Weights of a small GPT-style language model, trained from scratch on English Wikipedia.
Size: 23 layers, 6 heads of 64 (2 for keys and values), vocabulary 16135, 48.7M parameters.
Architecture: rotary positions, no biases in attention or MLP, untied embeddings.
Training: 339M tokens, 5506 steps.
MLP neurons of a small language model. Each row is named by its layer, matrix (gate and up: input weights) and neuron, and shows model dimensions 128-223. Each number is 500 + 25 x the weight over its row's rms, rounded and kept within 0 to 999. Numbers have three digits each. A neuron's up and down rows have the sign that makes its largest values positive.
A block is one neuron, or neurons of one layer that tend to fire together. After each block is what it responds to, as a language model described it from the Wikipedia text at the highest values.

L17.gate870:488525466480459509489477516476503555499461513510478513502511510519519493524469513474510538481476493476455483506502511437520482488497468458523537513466503503487464472529505489499503509529535501475494518512527530527470470533473432520508508531472505519467553478494541478502488527505508451511
L17.up870:463510510504531515443510461501501501556489490487518494489483493513492512509491464525511552517498490513492511494492516484475511504489484482463482483495498513445478497516498455443474524512474472492448519502502535492498555509515492571506508531492450495469470524540501509515507510477535477486
Description: Date-introducing prepositions. Prepositions like in and on, and leading digits, right before a year or date after event verbs, such as opened in 1828, premiered on 27 May.

L13.gate98:513539513468476463472483492474482501505517502528532463500560519476489539461509535446499468486506545514474518525488558467493524509474475499504512459492484509511432528478477506508495492453526488500477545479506501496479457520525525477518541496497497483481507466506516542487489503493519457576
L13.up98:508513462505522443498474472445504502542501503543487476531511497508502530461503515461533500482519477507500465525491486506542531481509508424489462519508518504499511463507514484504515468496527537471541489521526490500513504494536514492460514469476496527514431460514573504527479487451498505502
L13.gate111:479570511484518540467438497506527498546455497488506498537545502486516497486546518465480516466525517523501523496475494486468508489454490496556493479478517503481503486455496513523488496488497549521491486486524512460521471479492530515513509539474543471532535493470490526468482507501473487514
L13.up111:489528491530498520483501505490518512511496510453456548486519497509525528500479509502509479481495495550490474484502470459495528527485471534517487522500503519523520504456447528502524525526501480496493496516506510509507511545481500560474495518473491507530491498495486507434507501518512473488
L13.gate188:548486500500521493469473510495515468487505475490512496484502532509511472476506503483468536500526480482481527482505517441513475520450454497524485474515459557481496492489456512476488459540505473489525512492478505473493514504519467509495524473489549521487478468527511486527505545515505513516
L13.up188:500482530462499521471494530486490458511528472497517532496510502482498518511514463502517500489525493503515482485463505517534503500492445503491520481495470509474462478462493539529477508566448462512502505483506461497465472469485502550496476464474521480507477503507513478510475505578479538510
L13.gate371:492492485516447469508452518511460510481540522451532485464512490513505474497509477510495489501512569510499507498528524495495483420470494469501498502532493532509497497493512496540484511472510498527504490493513482540506485509497511542462489511478515542490530512534446497461506540539486502526
L13.up371:499465535497510470563508541496426473519474520490510524470497511520541516498507511449539518484529504486521518493454478501539485477553491482511507487517501503469501514501476474525496525536498451512515510527524493493497482543519489465496504523505549462524510502487484495546506488536474506528
L13.gate730:501500499520476475504512502509464532531481521492512475520516489487522523501542535512539523464545495530496453454495477475534492519495515473472458537470504493489512490486455485524480501512493493509523502509490467489505552542511526493544466477486491497514520436471509476460536517461509501546
L13.up730:515517538549492514523517519491502537542501526468516455510495481487498493453498535528503491489523550527493535495542476521485499521451490491501499534540507504529475493499463481548489513505516494508485432496543512499482511539509498516469512544514498502529489513505506493489538474476461526520
L13.gate858:451482484505479504495498501461506496536523512500522523513506516511499530518514486515529493523503529507472514508516521514509473490529519478493464454508476523498478480511476465522487513479543527491454524492500515484540479437468492506529497474500503488483518475477513533504487513488488455523
L13.up858:478493487513500488530512543486535483527509505499479482515491530495522497519512507527506484462522482513526507527490508506482470468510484479474498447519460483509510494540483530476519472468513524506481478549506583496485499448496524520523452517544509470453517499494506529515486505492493501504
L13.gate890:506483552472527538544488540523494523483470541478504490486481486499486507486539500483495528489506490476524554497525489473509505476524530565499498516506489497513497508540480501504496520527518491512522494478508497532463511525472526512496531505502516488492512502491497476508467448502499462505
L13.up890:473520500539560474474479507521511528513450508534473529526503482555503468495527467508491491489521517528489556460496482511482569499488453550501482500510500502494464463517471514523494481528478514502508497522511485481555509502490500514494494446492483501521541490527500506526536556540527497507
L13.gate930:537519523504521491456487503475516536515543515479517503505493473479471489514511456536500496445488487506460501506490488452471484500564463532510499497533515511521491486503437513546514514534508500526464511537522525456546443581512481477492491500506484470509506489508495525471516476523501479465
L13.up930:458483468495493490508479473505486526450479498525511449527514486516493504485521506514481478491504549491526483516526495482499489536452472516524511492484519484508460504493507505540418485491468481499478523513479528483500480492443484515492528479498481469491534506486485535495495565534490491477
Description: Sports rank and tier terms. Ordinals and tier words in sports tables and results, such as 3rd, second round, Division, Group stage; weaker on mid-word pieces of names.

L20.gate38:514451503467541579508492478499475497503480516471446495477487483484492518508475498513516509505490518479513545507467504478454535517495501499469468487472519511460491495484556479479530488489480518487509498499476487496485490541479498523457484532490512464444515474508486521491472529484494518541
L20.up38:486472518505498513521500567492523548490540565475516494476460514525457468498548532458465501509562523545518481458500484489493477541486450512443534503515502466494504521510477520525498512512508506476481525533471452508516507511485518481496524526461540479510497484475522476454531497490511477509
L20.gate150:467499470503519464486532483461502507538508501486463516540494475468469520497508494488538514466481524477490535489536510472458510495494548486510499487461539508484504521478543467537500465502521537459558469471499547487446477506504502516523505517514504544480486534525544508552509519510484509483
L20.up150:477527497502491508465549539503541492516539497552445491534457490501462515492500519497493482481526482442528515506500492478495529522509526488491535509514460515490497515462503486477486557476477515498499514510511524503489483527478497488457502476548524537526460491494509493507528544490529547503
L20.gate238:523534519432528491492484501503513466497525513498489497516518471481500493476512497465472513445473511462466472501493487451483497528482520526491458521529482492473546475529512475488521478484491501461520492516448500479433489547479501474519493471490523506509479488509515462508502474487468526449
L20.up238:464454521494513529470490472526496513492516526484477554504446550518494471481537468556490482503495512475517562475490517514486513510476488516531476495494492474547466550486503508481524459504491510463490514476537485514475491491472519527497501520503491506517506486523467498434441485492532509529
L20.gate776:502496509461488513521539475537446488535512507470502528449487470498494462516489524509462483508505472468510504480499470484505488523494504488497505506489494527480474450489500512503522486521512511508455528469524462484442490532507523500501532470476505526491453550510486478478486535475519478508
L20.up776:508519501437517453509499524499501499488521502520495495507465542534477491490502538463527487482529506518509482499485525488523550482496488467496489523506488493484481519459512490455512521494455487455509494524518536485496500497504485463494481489502518463479515507530508507489513473516454503466
L20.gate791:459548509493551523473520532511480523473477537532490521503548520466512472515527500473502527504506479485520459488505511499491478490508530466487472493528527553463524497509540485497507551462485491487510486510451544526443505531548512519495526501483510485501470451517529551504488505521530464507
L20.up791:506529491490509473501512482530500493473463492512459500498503470517525469506520525471512510488517495496485535495495462464542490485510503504508486555552490540499472483482550499461456491491505517473472421511493479498510515502501510499426513528483491540499466513520484522457475541506527501470
L20.gate920:492530529468466477469475488527480492515473532506459514481461495501502498505548502472487515521500523514494507493504488461507474508506510456497535546501517521498508468495517454555492540524506501521538486504494570473530459493518533471497489508461493434502490494452501511483459518557532511493
L20.up920:524513478490519513485478475505493463529509536504496524488459517537516528473535490463489518522530541496476551499514508496478486505460486466470492474489491552528523537512535507436475502493512549462516527485514490469458474503428452527495513482507491464537528551529499495537486511547518476513
L20.gate956:472532492482525542506466526480477487513475526499494518489473477470492482496500516464496486480543495528496539491532555483496486505501496469515542491520485477531528504489481439508468516517504480524539529478512482509472467503506456493488456486556491499436548490476537548482506462491503485521
L20.up956:472530482483492521505471466504503469489483524520537489527491473494505489490504517463501514483426506502462479484513493481530485462507512501459539522481524530486492539502470430490485504468495536488462489533501528470459470435534503505457496496477507509505511485494518500528517517487493518489
L20.gate999:447509507460554560511463510484491469498479519548481530488496540451491487511493495463509538492529523526496514497530507493485485485489475481508522528495517487490468478490484462497472540510492482468541534478511525537476475470474481477464483535494511499462498485501510531504540513519519482545
L20.up999:502501504479502511510525520491483498500485516516499487465480510477493491475501497455532548467519497547541504513521499498496486495488467503488515558522511491527482499486515471494505520527490483485546550518499506557490482477474495479463495530517527532503491491506529513533514479488529521528
Description: Year prediction slot. Tokens right before a four-digit year, such as month names in day-month-year dates, "in", "of", commas, "since", "- ".

L20.gate104:470473511502484512474504495459486492511530490466487501498498473473503499507518490488473503522522491517460470511489483496493507554490478546518523493468467502526531502518456478468486467454489545527534506509548505499437518502452523472467516489499507518504493523537481441499518507505523488547
L20.up104:489539518476513510497489520446468534498472528506506487493543507502506490459490521534486472491486505482514475486542528504504513466528454521495509512512468498484459527525513532468492493466480534475502485495537495470519503466478431534471513478499568497498488513475482480520518494540518429539
L20.gate314:524474569481473505468502539555514489474532492459492456516504470481505502486526489503473510482513527495476530515520554524523507540504500507535539496468478520481483517541494492501489477508508482462483486510534489504540504535483530529524518479513505521467469545443483489523526527479561467513
L20.up314:527501498510484484497489535503453516471490504504484517487493464513527493463517497477544491477532543520529463451506553475480477492509484507478502533520502487498488492485506501497461488510486496446463496521440461492520488505473520461542493495483507458449507515439481516494520500539495481500
L20.gate344:485490486497463520508438504471514432513508496460496497570507475526527530504475528505516489481501514521507511497466537581489485493517485537512508465487523532526488515504496496523510458484514504456507474494497476514473481504481533486510517470517522522507514509482516502497498527493535565549
L20.up344:501530484509467517477497443487540527537554486503502537506480498517480519495517473535497531495488482535509522501504499579461516527496516505511506488480558502515529499526494488456516496492505510496571487546496450474531486458505509448525477452518491500485504493506473479489529510530468523515
L20.gate510:483501556459526481493473510475436483493522539515500503481505462515505485489498470486485532477532547507504465501504499510476509463512486510550506452487528520501473493489483504503509494503523563468515510481485546467537504527487511489484558476498510506497511477511519488457472459488498486485
L20.up510:477531498488520495480465518547473534503546528514504500499513514481525470481506494464438512511505457523514471478476473532503493510512505495532494485462532556520470490467528506476535462489479517497500492491546524472510491497487514531463517478519496494522509497518518480471508441467496478504
L20.gate540:451506466470492482489490507466488460532459485535460508480537501449506497456481504488522511501493500509497485472482513462485471498497518495485445490513553477490472459538504501501559490483486482487520494548530550515501490522506540493531523534469490463450519482491539503475479518472469518482
L20.up540:514531494523523542520508477533490504492512498535523516448497518464510462490518499557490487509521502515499498431483533521477554492496515478486481440493528481502525490483484481498458494469467528472510480510445468503503504506499505463486517482555520491483508524505512513499465474507511533502
L20.gate599:498498534498500479461448441504504488481490496545506500446533498518506540489466491485505477502501511487474494501479505479484459501530512546477484559477451525485501450515481551467523533480490495523534477472544452486491482452522521491489498484487475484499507487509492501493516540518489541502
L20.up599:531546513539501446518499526537522507514477539530486508479499484525515500463473490537454517477509531527486512507518480475518534476496544521517495547492454500478507485502521523495467476486497508520498466493476523519470490489494584502452522524485505548519530532476489478521479509459547504529
L20.gate819:504500479477490438557474549526508471514483494503508483562530544525492526486518498492472465499508544506515511539531498514513507546476500528513465510518558470465496533521494505505501513516490516513483515486512507477531490504491462476521547526514541507487480507481516457469484487516508458491
L20.up819:459501550493487504541498493538468507514525514512492505515501456508515510502502506474493501466434507519490490497497549483500460485501498506516520516507519471501511472509511512499512471463512482513489477532522500478478501509467483517485542545489503504462477489511470504465502478496559477477
L20.gate935:467527524505504527518506492488460453471485472472509486522511467501534493487519460533478474530513513505488494493545554522484464471464527522530466506436528521506473459476450499489486452509487521478527532498488491499505498515484483489505494388487511496515498497504547516524496471501511526488
L20.up935:492507504509459496511521523535503507505499523470496494492524475538511489429553496478514460461498514481496518509493570476516477522537519514568496464516514494486513447531479450535484497457441475539483482474510493521543486497529489455499507490519486498492468528506504508494473508476486464517
Description: Structured-data field starts. The first token of a new cell, list item or parenthetical in tables and infobox lists, mostly sports results, e.g. | F(lyweight), - Trans(mitter), Submission (.

L13.gate61:500505455536500499448491514522547532495514528488515471524496488482505559440547487501509485493491498483535519476554517466478504501521542480499512535495506493483447481481507456501479500477500493473488522516497504516518509540483447501506529530460488520531448475526476515508492471486514506481
L13.up61:494468522505472508531499494512480511547499524546517543477526507518507507507476496476495518520516504471483490499469513475460492493481442476468509527498496479515455510504459487552442478516511550466549504504512523526515534514486528558503515503494510474504529537539517494501466495457544499507
L13.gate175:483520487478516477503482499489509524502499508473525512538504497506529488470466481478501512485515528482503539513505540477524505488524514515547505489484468490480498495440472497532453522517496511486530544497555504520493531515473519492515455504514513489491487429492493500481517485487499475506
L13.up175:470543494469496503484463510497540493480484480497509501489482481527522524553489469490529516479504500482522538479484527511537528501508497500520534475489469518465560500491508507478492492524477518434518546519527532522482550516479526509521506480504507492510499472490486506476538522529522528527
L13.gate201:495493468500494483495498496520477502529490547528528479472491518534534501501467507468516561513472521518491504504483503484538499468522514490474506485506490549498486514495478465505482481468514528443505498488504489471482526504470559514511528563491494510493448500509509514492487503529503473512
L13.up201:533547517530520536519448489506464498519497489507543485507521527522514514468480455495476536524537536501492472479456530506505485509523534526441467510482522524517493539445482495484486479513524476498499507465483507502469489524503482547488527518508444439504500491538479498556477476512479502547
L13.gate716:518524508518492528487488497535504518537508496500463500495495483492523503506489474531520526485472558478482499544501540450504464475494486469544474504519585477498522495475490476498505462533467487512484518520502513429439492520475475526517507500481552497514519497498540521467485510504479488497
L13.up716:469530479516509502430517475503495512502458528530507472475499501509487507487479496449520504486508535506454512509479512486520457494492500488510472505494508462534488484515512482464489485510514479535486484514514537499507506502501467502478507492481516507489513484512519501452477500529511490498
L13.gate779:469490525528514495500492480479511551534529487532518542514486456515505504537538501488505516513547492513457534521492499510479502538512487488529451513533476522516495537463477481483466526503530527497495491498514459477463496511487543532489500522456528469499524531505468481491464542520493494513
L13.up779:485510498491514478458440490515463524497505471496501505504533526480500497491510484490504538507466516505490515512468486513530503510525491480474479504482525546523495546478534499544438490499469551512513465483542498489505463483489477546506523513522542467466455473511485492488452508521474527452
L13.gate811:529491537475497518461476490493485543527514515499476455508539491495444504489489466546473506513540564485524493485511479468503475522503533492546470540497479490491496530495465475493502510461485519504510525518500480517532527484488478520501494518534510529514496482469463558442476512488528466527
L13.up811:521476529486485459493515481524496494513513503543486502475500473475530500515503509500487536455533511504483524472520499484526525520489469500489493510540562485527515523508512505584512505496499492500503502468490527474516555532498506490440514524491459492505536538474493514486482543447490505490
L13.gate813:504479506518514483456521480497524485460473510474479497493541533477521466484498471461506491540516544521484457501537437518466473512525520467535498556536478471517493491531427494475482485514468509437468469496517533498470539493486523471515476491504543521550476489477509493490481461547536480489
L13.up813:533489466506492519476492535456549496531545513491457489492524482505526484513486502498538537503500516449499517455474482434501503525479488528500463533437480457514457558503523507528469476513504527531463528487494519448503485488515519468475497519458505474526521447452486498480489505494520492516
L13.gate867:513502483492483531494499525465526527491480525536497479468526468482504464493496491494506525454470513490502490521478495517540503469490469491522474485449516490472456488451525463489485525544535445480524512464526482499495540483485477483513518505496507508502476511561481517484505463445499456544
L13.up867:499519502496502545487557507526488501555551513449500510499504525526502453529518434431511562501484487499510493469466523489504499473507503446484548481471504500524465523495496525546459490532482482496512500507507511483451478489481463521518474499496519490463450528465505509454518501498527495499
Description: Before-year prepositions. Prepositions and lead-in words just before a year, often opening a sentence or section, such as In 2013, founded in 1371, open from 1885.

L13.gate145:499488502505516506494552501499506465474449557509504474519497525513498489501486482486451530479526496513504520490496528469523498456498512487519503530473476561443500485509479507489469500507541503508518500489508511516446545515504493496505517491531498514480533555515521500487503526536541484492
L13.up145:561480496583495504456482479536479521504517539487500489489494498497529546509478491495510525516500495548467520470504508507486494485504499484547522486505440486490511473496484447538435483521535483507469529495492480514487507467480447425536503493493502517545507503501498522476459476489465493520
L13.gate288:513543497488455498469481471473483498477468475522526485527492504478505503486510503490515477505535495500489488475489499526515514485523510501461492476507505557494532496524476488525453548524536526461505452506446528533529534494484496485510517529539498501508510500513519499475522514516539535494
L13.up288:505489528535536503480533509494550494531444531522541482517485527499515496472501484508458485485518487516497466487502497446473447512539501513512489528483472553562518521476485485503459523480491458536479507497490512538498471519498521488478457475494524484534522486459501535549522523485484482514
L13.gate574:501484519502542518495504506482449475495485490497488479483519479415460506524531489486480506485520496504477521533523531456505494457474498505470522471496492521486566463519451474510467504501507516502549541510478475493520520484493495511507539488519490463474526490490510519522479512521528485501
L13.up574:503522543512512518478503539487509509499510503460503502503504503523480512470537467519475524484517531515483501501520522458530543446525515509462496483449485466467504451485458512513473514527495552511530510507461468515517517486472464472555507496495501519546539481492503513507506457494502481517
L13.gate587:508485496507475492480498501516482492506528499509486496518512525510503500502499514480510464513526513493462541482524499511465526505516516517505523495512487506512567524484432515542523539546461526497489498490484526532486512523450463477524507479507480512481483497486430466507485499530506493492
L13.up587:554492474512491483490477511502451472523507504517496495528488504523506509507541428505514483504513513502468511500510513525496495473489502516489500499459555510477492481456471488511541522572461507501501506494452554541548531520458462523502542479470480483490480483501488497496486492518507512490
L13.gate614:489543474509552514509497487535467492503470534502522483517481554496508509503484480476530534513529531494504486459517494473528546470491511475449539500478478500475467501481450492522466493509503531494532522482479520493495500497488534467535524520523494536466552497491537541533469469523524515498
L13.up614:528527511497452483556483528477489473481507508505473529516468504426530515528509460464485479502504488481551522498471507505459519521452502507506497510502468492456510493473508468499497537486480516516499513489500497469465471527506528496500527495463540485528523459436493510554500488528532467434
L13.gate869:523474535493533516500521515488474477510495506464467514480510505517478523472524517488469532486524506525458507465496482486494476494516516513471521504465471522470479497510519438516513494495512482492506512503524475485513516499514485482466526531514498516460518474508514487555505493504504506527
L13.up869:477502464512482500509518523522546469508477528464492498495542464496464505480520519462463479531499525485448462527471513431531519502474503503512513463534491567537493503487523515539495559492476503467533524506499466512521536529481511478493507528480477470493527514491471492519477505474524480523
L13.gate919:513495511506518531477448510499479481486487485511488495518528501493484506488500451508500528506515541488450508474517503462536509482505509486513493476487469507445527456457481473519465522487546553481540555503470487497499500486500497473500530473484476503512522473513500561516465491502531499513
L13.up919:481498496515513513505498529494482472495483509482500476508519543491500461509508475476488496509526503541443520509537488465535493480522475487472505479474518514460510480485443513480488502483520574481526521538483464503475520497487496468516533487519457479509536493540519530511480470513533498487
L13.gate1023:485504468519491531492498494480512497530493544485465470534474481483478504461452466541524515508505515462474484488528494562518529509502468502478505497512467489493492463513490467480513519531545522579544529470499509473494487464462489455503507469468514488508486491509453480474524482517499489487
L13.up1023:533496499540468479483507506532442492509499495487482525455494454499486511526498476508476457519495497545424488483497499500500509502539509535497521481508490507503465515531499505533437492510453538474469542515447498507490499441496487522511518502517493491504484535492478497468441497518517435466
Description: Paragraph and row breaks. Line-break tokens closing a finished sentence, table row or list item, mostly paragraph breaks in biographies before new sections.

L17.gate635:522471497501495546499451488472504477482490514488489522509502519500493499483546448476482541521518523521458527501522499453530516432543515472500503481470472519450504461437472456514468495507499527491526536499506489518490504535495492478535553491486456472470537443504502520504465483529502470505
L17.up635:504485493484484510506442488450480506475475504474522487544495524461491475520524472452491527489542491533455519479510489461508499449541496470495497455456504523484518470479462487521516524480498529483516548522521473523464526512485483460544550505502490507521538481508532526538499496511504483476
Description: Row and paragraph breaks. Line breaks ending a table row after a closing pipe (before a row like "| 2013 |"), plus blank-line breaks after a paragraph's final sentence.